{
  "n_layer": 15,
  "d_model": 576,
  "attn_scale": 0.125,
  "grad_clip": 0.5,
  "batch_tokens": [65536, 131072, 262144]
}
MLP neurons of a small language model. Each row is named by its layer, matrix (down: output weights) and neuron, and shows model dimensions 384-575. Each number is 128 + 32 x the weight over its row's rms, rounded and kept within 0 to 255. Numbers have three digits each. A neuron's up and down rows have the sign that makes its largest values positive.
A block is one neuron, or neurons of one layer that tend to fire together. After each block is what it responds to, as a language model described it from the Wikipedia text at the highest values.

L3.down341:130097091117078117120132151162135097115118108157114109156131160134166125106141125078106151124130072105255157190089116108118125163137132129100113142077154113154132124108133191139138071134175190101154133133139139122116096092126088142121074159117134135118104104120139128143132090152099177128160177112098146189109097146093108102133128144067173168121086166132116166132139122096091123129111131145100121192097124157130103121082103082108100112134119157103127140173153114109130175116147133160171136127077125074151121090115163084139108163115225084169134183155134120126066078195149129110
L3.down364:089101133141160149152062142060121100140141108135102094131152101091198122158080181118190116121132100110190137132124122140093176145079129144146139142065155128147105144212175096117136144158140096112076111127154117172157107154076100163130183087138157124145137069082123090131135129135070108151107124193115120199206107070153187086069140103164136100060159121126112109178127184102099126133172156162087139100118125136143116158165132107121154069103137141118114129149140135063086101094186140176149103118132149173133152115112207141118122180102177132123205089091124148117120146082141157136
L3.down585:085120109120150097179134129177076095082118207080155168183163128067178126172111188114138154197096186114119139101126122123053151109117107120135117123131139137066146134121145175166112171109173113154116077121104120144125098159167114170131170112158176141086184118163169089105146182095141135156167130161112142181068109132154063142173164105129088159142140139083104107151114131103091189130175135115123092159141137089148123104153119104133098146127164126155092051066091108151092192139149133087070135166143148126074117100104120120089131103082127098124123144148157118173096125140180141113
L3.down899:131067156110158181158153112085154120085107109146121111155161054049189171111105131110102117098113136144246088153024099110101100123133110092181120143123187096161110135095117127120086147192158135134099144130166137085110167118090118094142113127126138091130124086091107123125142104098091185080136119206142140138107085133170091133117131183132069156089166154159147151145121150125178135140116153153126090179141087128154140170117149085091193091116135176089115144169133125130124117197122141163128103090127060115082076093164219164198097163133176080124133105139133140158161114163098164125
L3.down934:122075146099142154105133075142111135089089129101133143128131093082115160106164119160151074138117109138119098097015110131111133097099130159123097146188134114128105104137123185114131140125202137133120159112162101086146145130117101132203158090121128167166173082000193135159165088088157114158158120131131150129156139141133159095131142170083066255087127133135122135124104165136086117132092095102152148192123078150213131110150090106144215110151160134062163126057155136100145111172080101190152161157124159155121075139141110133087196116144167123121131088175134097115129173184131114158
L3.down1074:100107165169134091146134113117142116106126195096091139164122085206140098100148105095082121074126134150167054166127099123112112165147164035084090163146163116172137186131138133169102206143163122108091129110224088113177129138150149142127161074120170208141065131103081127140111115110137155115112132128115166145198097120062076152166156173154068117069181140107143111124109096103141106119120115098132123089095126156134181065089143096126078121155090113068147124116107154161133097107063103101163154075135173175145135127096125153119112081164150163144102057112131115053169094115106138127
L3.down1099:157077168125120149175117135166120080130178111140084126123141126125160091100107103181199113177159112110153108180080116110091105124161129142114167155102166100156108128109128130134153160134155135149138129152150113143105157083111132148169090166099080134157160131158129213135168075110089190109146112151156164199072125151127241157163149114098131135145131150162105145120174100150223092122111116149140139174078117132102118160142091126092125040145162160122074091154130089130163179163153103076115182126166074178177116049152191132138053130077144090127105114105193079152125132193160125113
L3.down1100:173125104166102110089161125204095099171141171152103142174122116114095107095049117123143108097197085076120073119125093135161134096137127183079094133114115113108067111133136098114102159103100097149167137135062136106148138112145167114148137104086145113125099112121156109052117112137115082106090199161114144177168139142121149095128143134185157147145135149149094154146160167131177142119088150197141116091155149092120146129151097133121109147121160180172162143125136100157115105098125118141129164125125068126098118114139120140175184141132145133108141134120090088147089153099126161146
Responds to: Composition verbs and nouns. Fires mostly on "consisting/consists/comprises" introducing what something is made of, plus scattered content nouns and table headers like NHL, Rank, fielder.

L2.down460:134143132143079123175129137170125118126105055160120096099107132133131126177134125081112170116158141135122081118038182085101115127145114212078080164177130129114139180138115180136125113167115201180156109135193136085145104099132156130114159131113156129147199057155111088138118174116112158119146099161089100133095118185137112097125155141131100168142106166139112137107107108096148083068113129116132137150105155106189167112135070157146128116126119116104217115121166114120136165117145168147174120177178117125148085087123124115095149105060114098139171097059142108102137126151112155112
L2.down1054:142119119109093119146167124133166129134163104125152183121157105116119139103055140141137133177157139140101087111101152127121066055094155111073141146125132137037113119121142154088101119071135174133196120111137174143106113105126163086137125123125140187138116166139154118109113046121163184118130126167164163154112155173202116115151125111138060126130110144071145174123075151093158085104161141151120166133131142097155114137164116107080153051088144105110151122119117157096146143139085166116133148119080114113133142086107144149093130135117167127136128179048109115098225150111069140138
Responds to: Clause and sentence connectives. Concessive or causal connectives opening a sentence, such as Despite, Although, However, Due (to), in expository prose. It also fires on clause-ending words before a comma or period, such as career, and up.

L5.down378:132138106052095146184108138095112122118129103117150133135186171079158137129086114114147111095155205151128151157103131093086106109104165126087127100150158109095143142101134167155190143143071097180127091134101144169118161166098155147154154203127139133094097143108151154118108117143130154081179105141164140091075146178186090129168122102109061104131186116135124083129157191158151144142135152122142099117084089146126042100116098134131181127086091125092189111080192081112110168167115185114144123159157113162098194123165159126142167162131147136114167157155071104189144108096128132141
L5.down805:135123107157131128080084132109179071141153103185083090152113124078086149053090059149144097103100136116129098114097120047168127178138131142131147169160089132111127148147156132092137156193161161105150180114139111109145118088096119116136141095184137101161151147119137133162159168144118173117157160127130093200255113076197132126126128142124123082087154171041142112138178139166117103147111129168172130187128113104085094097098129106123160098139168077142076106089118100131167139130127085099123098128193113139190080135147095134121131107140180090082099136045110127131146096126139100090
L5.down822:118180157148118157105088078130111056079172163124105134101167132206151079122135047145093169110095126105115122054092156111151157128138142200068090138116165080111118130114132140120115095171122149220140116205153166072091116113120180062096196068118142154157133070151102095156142122093126122088097086067088105152185160138181147167107174232121102166109118182132071147134122133148155141160110147144140166143189083102128136183106105153160101149110106147109164092092149119125139140119113138114101155098105153160138122093080097121143125225051126138199137125127073112149112086103118155168
L5.down939:075110106124105171133162142155148087117122103092130149131180195098180128143129160143124143149083144104152086157030130130138109061152145138165125154084122128177131114141129156105191126116138184125144110109135145081154141177181101168123144161155129095150096159000136128105128100171107178120177128160112090136135118133102170167105132103068093133094123141097167132140126156115161142109138137123095104107073102146104128170134114152128123145132131151143121125103151146094130161085146188129146161136107124118137140062098147128104187114053189051169106145096106121128172136148122155129
Responds to: Concessive While/Although. Clause-opening concessive or contrastive conjunctions such as While, whilst and although, strongest at paragraph or sentence start; weaker on stray word fragments and table cells.

L3.down135:181132095147117169138082115184118099117143167141137089134131150138169124099101059157131167145117149143107110120053141156099097127149166145135130164136112119097156157107146148111177074119114164164171095138103180131088091085130110121142128121073140103117147125120129084135082180107163138095129145082053093132123123142132130121151170121170151168114126125134113168147155152080162130106118111153154158175109132089207143154101121128161094116083147124112191042101155141105149175121209159153119172102136154054131145111119081121124125107120111094171163135051117089119109102159092111134
L3.down292:161164130076107139115075132182133138144142087182117063109140092106131137122131091129111143156176087147090089133143131130182163160077143133165100163174113127105103157139143121150114148134031123181121135132132106111169162143137112083157102150162122150118164118085112080114165173110107147148169124077099102158129069187121138140154133161142171112136116186163126155128110177079148140137121116091135128164125125100098210119146100125164117159137111102175174204102170065123137107083098095149078149166090111151122111065153121126188042140120172088084171133102187107120060115184096096124
L3.down339:104146134161083120146100096139115067086155145138129142111157118144191082133161065104113147137138132151097083096087147099076139086111167170087105164152197107101125180100139152106161132123138169159157141144156162079185153147160137105115180081137112139152166023217081125108151119106147104091127066111082064169147121144146120141129158199138125165132130179158135197133122125102182118141104113128136166137104113095130160126130070189167135123121093156115243108115130115099110151134102121162126129115140123127149110090132071130141134157109123105135105123136133083158053069137116145172
L3.down382:126155123155099104121118144203121105127169160137170079138137174133125126155137119113098095111120105125144169124165127123131147183100098125131141160138138119144157173110131129131124133146165173174102124156116143153097104105159104073142077126110083153169153097131090097136102166117154143150057129111095126137100169139107122124137168180075101200068122137061106117130093125164170135100124098132179128146177121163121095129097135139159132089125142158128158090132180176118063117096168143175128110132164123121065142081121109121147113126111140145133112123075139098105157099127129108164
L3.down407:090137165103179157094114071125090145157165102089134116181146130070088161086146097140130093091166178091090122107163109161108160120205080109125136126159108179165089087151109146136150153110058121123153112115150160113166130101131157121116166121166107119112139130040129153060105152117124141099101167040095114164201126163094165138135138200093171081116129115113147135127117200112079100144140111155133060198095135064102135120124131076115120113175123137120161131174124123153091109141122126132053142121062102077097135112097125116140154130076166152144126241142148174128073097089106105103
L3.down510:111165115171072137166132181155167069135104088151139128122122107132171135165123111166094190185128127150118010115110165194072103133148082151081105158158138071144111170145100134120112181111118147183132108123181123152195137112132181166126125115097131131118124087188168116140162152162129145107180114128120072157093074140152080198114153128150078189106090134133085154090142121061148079065161096162120154166082057100137158142147119175140169113156124110113135071162168140142133163096177115124124117150136118093075168093106136154141175135092131075125126103108154128113107065128093129169
L3.down660:125093138049106154143166093143122116117082154068078109132135129160122169103087138105114074153145140069137133129107148144145166069182155093104109184110147080121093187117093100121153103163161224138149148162175174087084132124107082114123102138143150168145142132191130059103155096150137114103114123179090135163126132184182124137132143122121048160077145179083115173093165079125125151135136118144108134134116085137149130128170117097148179092102143131059156085136115126151148127155072128076196085151192086116071143116112180139061155139120168102136153111156132124107152152147069136167
L3.down713:118147143100096154136146103104166132130087204134088146096109099123191140122060125135130161078101098122211138142042146134150131100115141126111169151137149141129160145099141139114144144164161149153129100122173131147128141132154152088169174113154086137155109175042140141140146110100115164102149151184186143196139075094136155122125114157141144156077146135173145105123140130167137146125109159131097104174130097120086117142122143118133117142099192141102116171070135091050111097076085086140189110122181161124115149134156155145140144169127194105115062100128125130129107074156142199132
Responds to: Sentence-opening concessive connectives. Concessive or framing words starting a new sentence or clause, especially Although, Though, Despite, also However, According, On, In this.

L5.down138:114094130133123160169068121117134074108113036142092080110177070101189133151091153179137124164131108140168177112131078203077103149092138188126117101103180144118077143142138179106130102143155123163140109122181108120200134135111164080190132135085084217103090117076145149171134120121150159138112177171143152172163141110154149088117151130167104086118146172155112138094157184096119138176168181121058134068141112147115103074139198100114107082112136100112082091124117141091082112122132159119164139154135118182170109093087186172122105161102144110163140152131157132162107126100100155171
L5.down689:105144170114101146113141118165098106105145121117141115159178105124141116155198171148095112117096163194122091152127132148125108089190151147106102102152170112135118113113146151100118164106125116141156132170123107141155124130145130103082108157086122118112148115255186082081099156094178156061140099113175126108115134159168088136161175135103092185119128128119136180087143106118142118159113117128133161176183098135113117094097113120115144096103154162100127141093155056148135109119130183166106163167117104159109088071154122099058199102131143109073121107165135221106062084091112147129
L5.down708:104179121124094074123149146089149119169152085074163048115113145127144121069086112100133126090099119154071143168124134119139084101121101095095066153136145165102145107151160097179148138139191105106146130108159144169135186100140120085105181085126146111069072153175155121110154126146149103126117130139160107106166137162138111143149150107141206155097159135095089113163113120093104049138139100141171190198130130128050168122099104118124175064155103092122157085102141201122127079100098117130156122063152118127110114110144079132078175079111144078166139123076123142106158188175125132136
L5.down757:137166158122150151147128176147158108151176070109195140184093119177123093128094076126132130117121158119167198118120081089099146116118147089103117170126104099120166144173067095108159106146082119124138112139163069087149083107152083104098169089115134106121159175125106083194155139123147080122085130108142085092123174150143102164085089076110118113121127136083140120187078145173126137142133107142096173105095106131168113093148152129187170101140157158120136178109144099104102128114143163144161142133157080117127091129185064096078138093080176101052100135159064115130114086186085187148
Responds to: Composition verbs before "of". Verbs stating what something is made of or contains, mostly "consists" before "of", also included, includes, contained, classified as.